python train.py --n_layer=13 --n_kv_head=10 --norm_eps=1e-06 --bias="all" --parallel_block=true --init_std_up=0.0227 --init_std_down=0.0 --optimizer="muon_variant" --lr_mult_up=0.636 --beta1=0.93 --doc_mask=true --z_loss=0.0001 --train_tokens=1323000000 --dataset="wikipedia_en"
MLP neurons of a small language model. Each row is named by its layer, matrix (up: input weights) and neuron, and shows model dimensions 112-207. Each number is 128 + 24 x the weight over its row's rms, rounded and kept within 0 to 255. Numbers have three digits each.
After each neuron's rows, "fires on" lists the tokens most often at its 100 highest values on Wikipedia text that the model never trained on.

L2.up901:147103130103110139091098142084150084133137105114119159137107179124084143124093141126110139076141133144099127096081138153135144146118100080187147143137145089136130111125146109092135121108108175116124097131138119112092138097155128082176105126150130129114109134171125140124130113160146103142
fires on: "\"", ")", " \"", " (°", "out", "("

L8.up511:148177101141149118099085114128154121155108149141125135159148108134112186101166146097153131073140116176126120134134156054089137108111151114096147093102180109135135190125138167122146137120138120139174106089138184102140141077117167126139130156138162098127166070071147169084129140152138116098
fires on: ".", " the", "\"", " The", ")", "\n"

L7.up922:109134157136127146125082120132170125129137115139134115133075156127121118136120126156128125152148141109105130101075146154135153136148075095111109148138150130132130130108105121117149105153115145119149124092099139089114138140078117153145129149149134160102128122133124142071130126143130136082
fires on: " a", ".", "-"

L2.up525:132113104120133113139105122093123110154129097119110136135129112162133117116103123094088147106122105118113111178148168144141149172138096131171116149135125094129186110130147127127112131093100093110135095121138106108101172126151115122105127110140137104119127134122114107129136131130144120147
fires on: " that", ")", "\"", ".\""

L2.up899:129134058170155101082148111139115134146107119159148153158171158123128101118147127124155141155160135097144129110112179120133129107145121110135149118138154108195117113102124106169156161121126172148124137142138157076101142127137149097096093128144149080173085154141129120135152106166139119153
fires on: " St", " Santa", "St", ".", " Saint"

L9.up986:121089130119111125158096135126098137105127152152125115135148125182113131143140146134116070151101135088147147136186074116170098078091138116164164151119122105120126137099108137195093091091161111107157138164142151130129152154100121090142171137126131106128133141140130155096143095128107099145
fires on: " T", " the", " and", " C", " U"

L7.up1041:136061135138100097104080113135117117130101156174159178093146111111092116141106162133111130149121148148121142124106119132067108147123113176141114109103133120139141154137130114137146137163124111148148148148113140159104081121174096118149090147116109136134129118106129119117117146119119146130
fires on: "1", " in", "2", "5", "0", "9"

L7.up313:175100131121120105097073168103151113132132137084122134137081121135132151111146122127147137128142140117164131088107123140144099134138120098149143117152145139172152108148208098134127156108129145141123097112123138147109108116159075091132165080082111116138088154142150119166106116162115125105
fires on: " ", "-", " \"", "2", "'"

L7.up594:131095130120126065079118081186147104106135124160135131169084138076138111110116098137097127125119111169128119138135111120110149127146126116110087130140182096139098115130095136151157134149167129149122131126132119110110134156134128190122092068134110141132108104104118149129174096122114072091
fires on: ",", " for", " of", " hearing"

L9.up698:131135158138105165113173162161103081156095129120128105138141130104144124151146155130100132146095128185131143164143131087109120130144147122110139090108104134115152137102144093169174092157150131120158081127110125079111103141132112103106133095115131115118143092148158149096134141118105137179
fires on: " the", "s", " of", " \"", " and", " a"

L6.up550:095153113140123090135146113191137141151130121143107098149122119100141133130101132114141183156142144102118149100109151125095116144110134099126079128130153106175076083124125129122126135162112127099180137128150132141112188113157172100116138086130137147131146124105099129080149105135137141127
fires on: ".", " that"

L8.up1020:139104079106099114109128121120150109123123129158149160143110140144108123106081095124127117162147128150111142114176140086104172162136119133159128129120125116102111131115150136120126108152121171114132118113137110115158119092118179108120110160149145142131071152131108117124138134112143102109
fires on: " and", "'", ",", " for"

L6.up405:146136110164115125105146127127075062133145133134120154098141086130132158136166126155100108175162112116141130124155110143158114113139141143141133135138141111107100102093108120157126160153133110134149157106124165154139137114125108155163133127113085136150142119159130136093116133152131095140
fires on: " |", "\n", "n"

L7.up964:133131156121133120121097132099105109101149120114106155112102152143130123147168117137111156134116106134183089103151140144145113138119121125182146109144108131125151142099120106119139145117138119156123156095118147136130136133130171187122136114106110141120114116089121181147145122162123113118
fires on: " (", ":", ",", "\n", "3", "n"

L7.up237:150119137087135131133138114164128110169139094172148134133073169139141154151093140144131168125085093092127161140138158152161147125130185135108129106130124173060127096144137088073171097078152174066171142102146096137127097107127128106085168102142114065139114122133093111090129134132114123102
fires on: "-", ",", " a", " and", " "

L7.up718:140193143125141127119073119190131140091144141120139130110101171176109185131159120161128143177130114098131115164167144133171115113125100168179110144140131151138139119168099145133119122127096109155082093120104177121154078148124115122124115146118107138135084145121146140143114107112084093128
fires on: " was", ",", " as"

L8.up779:132130148139125111130127150132105140144155148169126121197147140145168109129121138134091105123154152133157137106127120145140123143161124117156076179123146139115147096065101137149171097130115091168152145065167088143136146126114115130089132093160127151131088116140116147130159093124143101092
fires on: ",", " time", "."

L7.up408:134131104107113099134043123134162121131161100127099122151147130136154146102167109112143146134147102134088119130141137124106149129120144119143095159151138120148146143114144122138120109148094102073113108102123129112148104152162148112122123167135098085121109109149140142136098102103095075144
fires on: ",", " in", " for", " of", " on", "ar"

L2.up1172:083139151143086126133131105190133120136080138126156179131113171110128125159117169077105151138108130135120123096096135151113105099144134161102118111138154127165118138075112108081144112123111119101110138100117118097128140123140162152076116150107120120106122099155140119150102133140149109151
fires on: " of", "om", "ed", "ol", " Has", " holding"

L8.up2:101145134130135145108108145139122141115138109155155131117156194140141161152138139155164167148110115116157132133123169132090158144168141096174140136163129112098112094137097156131150130200108125106145109091145173109143114123142122141178119130145121163085129109091149136161113148126147104107
fires on: " is", " was", ",", " as", " being", " named"

L6.up783:165124105096137113114157157149128120157114110117171150140158129105178130128161121146117123146157122143128102167124090095166077120138097122128152143159148109151084096143153102151151132145121162117130140145128100149134112110146130129101099138115122110130136094122139111165142169145136134123
fires on: " ", " of", "2", " in", ",", "9"

L7.up706:142162092077139133099186096107116146157143122141123136111160138139115121132185168137141107086090054120134109152137142161163139122117146135122141134154119183143130174094141121126133136134126164115126161178106063176154134124106131125129138131109099134176112100146135091095157151140113119117
fires on: " the", " as", " in", "–", " a", " that"

L7.up305:121166168115140095130154099103128147107188167127108077075098106114147117136126119183126134128161070132143089116144136163154080142125118111138139118125139145118151131134145132167126129153102115102141134157175104179100142097121139171117155097100084124099149122122105129124102131153141141135
fires on: ",", "-", " he", "\n", " ", "he"

L7.up1202:129102125121136123112120114103133127126116129143089146121131121123129160117142125148161129128106119138146108096140132124135144112152124103159097140182121159130116107120138133112113178073124178124144137167112135078076154137106125131132128120154134130131150164108135063122179104116132129161
fires on: " a", " contract", "p", " to", "arp", " Pet"

L7.up184:146134123146093129169120101149180139128130096140128121103145145088129128128136122113138112128153098117084119118112123104124126154109163160143113183101144117152100128144141129151122127138139106078168143129097115140118135140144128064145139096138148137135161158125099120114186126095136138125
fires on: ",", " in", " that"

L8.up955:148108092113144098101143161075081106135125073133132148143138121147096152104140098170099134122130124089137145188095131155111064131112140103101123104095142126123105131159141162132159162100137108140114106135113181120121156145103137118146165126152127103110162148167100135080136133162147106138
fires on: " the", " of", ","

L4.up1203:136153108145137116116115127120152137154149158162136121130157097129106119133173116100162104072159134114160134125058177126109121114136122150100151110090132120081141121132126133188131094116163097118100127096160150096106143131139132131128167124083063131117124129125128139120166139154154146104
fires on: "\"", "%", "}", " to", "."

L6.up251:125110129107160129105136137164111147124107105168172151150153158129142115093127099108099134117106124114129135127153193150097083129145122154150157162173148123150124144139156087163136183140136128096141117117122131133094148114106154113114112121153142094151100081145122133126089178105125109097
fires on: "0", "in", "5", "8"

L9.up704:121144113145150116112119175105135115165137096159140094153128135149143140140060083121140095100092189215154111113099185146137117119149079121112117137141093116169133114120109101142166131133108157145123114141149162150136114114151105137138168110106114065147076125155161097158108131121130114090
fires on: " D", "0", " mi", " S"

L7.up996:132120146134155118138141154105151141129164081145104169144156105105136165129070118147104181137092108133123147161130106128119152097124180127119150130108125130112146114113145119136092147118149110138143116126121153131087142124118131109184052120167113108099054130165132139148133132151144155122
fires on: " for", " in", " to", " into", "out", " from"

L6.up535:132129110120124175138083125172158103117104166113138115109113121129116102126121079118136145158112140111164117125116129119170141127153161147104067103160101124148072095155110145164142161115096158132137145155130106130145145113173129131153125099120094160140170176107150142108136148130134094118
fires on: "'", "r", "iy", "ry"

L7.up717:145138113130098116122109114112128155121073134118152139117122127131152120113113109147094138130157159119135162129153122113121141102117125120161114119151114145071108136096113117159118160145113142140090107173113171104079109105161120143139134164173095132166130113089130119120156137151152165145
fires on: "9", " of", "he", " as", " do"

L7.up1053:120197115136105156143111118137128096131139120147141134140162094090100108137140121165159148146158132108115130124133149122192095115129148094134094183113104135125143126148134125155150158146096126185126160104144123174130139132105089111062158087142125094105127149194125124116163082122136158153
fires on: " and", ".", " &", " P", "ens"

L6.up260:151125113125104102128126148168086153130127132134144131133143118169152101117141150096142119142132076138131123141140095138090121161132118155123125111134123142167113128112174067165151114131098114125154122111155127148064093132158117073137142111163147118124120110100135181155118156126105096072
fires on: "0", "5", " and", "3", "4"

L4.up822:108128112169169177118116130108158118126142140122098080165106148122151167142153123163105143127117114157155107150139096131113114149146116127171150123146126179098118143088106169168137131123158157162152116131166152112096129114113132074155132102138103101123145152083132142123136120125137135157
fires on: " of", "-", " to", " –", ":", " after"

L8.up322:144110112133156114159123119129130106120123125139120164167151164100126169137128122153108143170121121094107112185111087088108116090120140141153140139095146121134092117138108152125129117126153102091170104134149135120140144110132088105154086121116094104109181130131156120135104162150095112129
fires on: " the", " that", " such", " ", " of", " The"

L2.up352:120144156150110166151114122136129066112168114114141074122111120159124130110123137114090137140135115179100099143156126129113086105139152157117164110153108180175123117154130123089125118124104140128107107103120110143142141146093125112099146121163129148114140163120132114133110145143134149095
fires on: " and", " he", " to", " before", " with"

L8.up171:160163073129118078097119085169140114113131104147113124128123119120132137151125108171128139128135171148121126130173149112147143116116106117156118155154135127089170111171168113104141128144119137101112184125113138169156129111114151085127110113129117143107110154159107131167080129100125090167
fires on: " ", " \"", ",", " ("

L9.up982:105121153132140106095120161110128143097146103142119151096104122104127114125112098140131111112095125114124114087109099151083109116139129143112137099138132108159122147110154131130126151133134141092142075121126141128075079131150125079079146119125163119145131138106102103164157083143129149107
fires on: " to", "s", " such", " of"

L7.up1135:116121096150125117097097118110123143150148134112164124092086127132169125088086104125131152112158130085113111103140124128106127142098108100130132128139156110115092105162166107119122136124121166138122138121149111121090130099134130127148093120130113177149121140098148099140133112102155161084
fires on: " as", "'", "’"

L9.up1149:079087169131170128084128103134189126103133107124104099123099134128128095145154138105109164147127129179106118092129146141081145171146136135148123127116147097154110092103140147157110094177123119134118100144130128082150134092125151130098129139142171176125108154101154145121149149168119171090
fires on: " a", " by", " at"

L7.up848:125086133152096129115129145145118138153091122123112124147138160133121164125142151105110141122159130124108148150120136118137185175115097120145100139117119144096158148099131124111183113151123156120122102169096121100109131143117131092110118119141137117101164188105184100153176114130144119141
fires on: ",", " in", " on", " of", " that", " and"

L8.up127:148126119135127117148124123138074118113145111124146127123104169106140137145098134142136105112101137126124170140116126140151151144120119155133176073103109164153168131076140118118152128116137143143140111074123152133133155132138112109129152074137199156163128100113134164130112141112147117112
fires on: " a", "-", "4", "1", "0"

L7.up672:174166145125110164133121142113119102141139127089196129134109113178128131140098153130127137124107125125163084128131108148183096148147148136109092109112101133167138119130130112172096169102132127169132148110127087153111126112149103149121164145084126166091113074101139116094115157188124143121
fires on: "'", ":", "\n", "k", "s"

L9.up1094:133129157109094151154139083108134119136141105147123139136139122124115117107110149146105120145102110073138158111131091142154131143094161161122117167116117123138127140159126122121094087137147146106144120128147090146187135105064125135144132171117117106107109137104110130116161184156104147160
fires on: " a", " of", " A", " the", " T"

L9.up32:094088111120168124102106113140181157122130151134072158124085159110103134111120114140106124165095091137161102083110135139136066105153146180131141123141128181156142087089160161110146123108154155111170116104105162152061142142123092103143138110134111150123098131077120140139135121148139130148
fires on: " to", " with", " a", " the", " very", " of"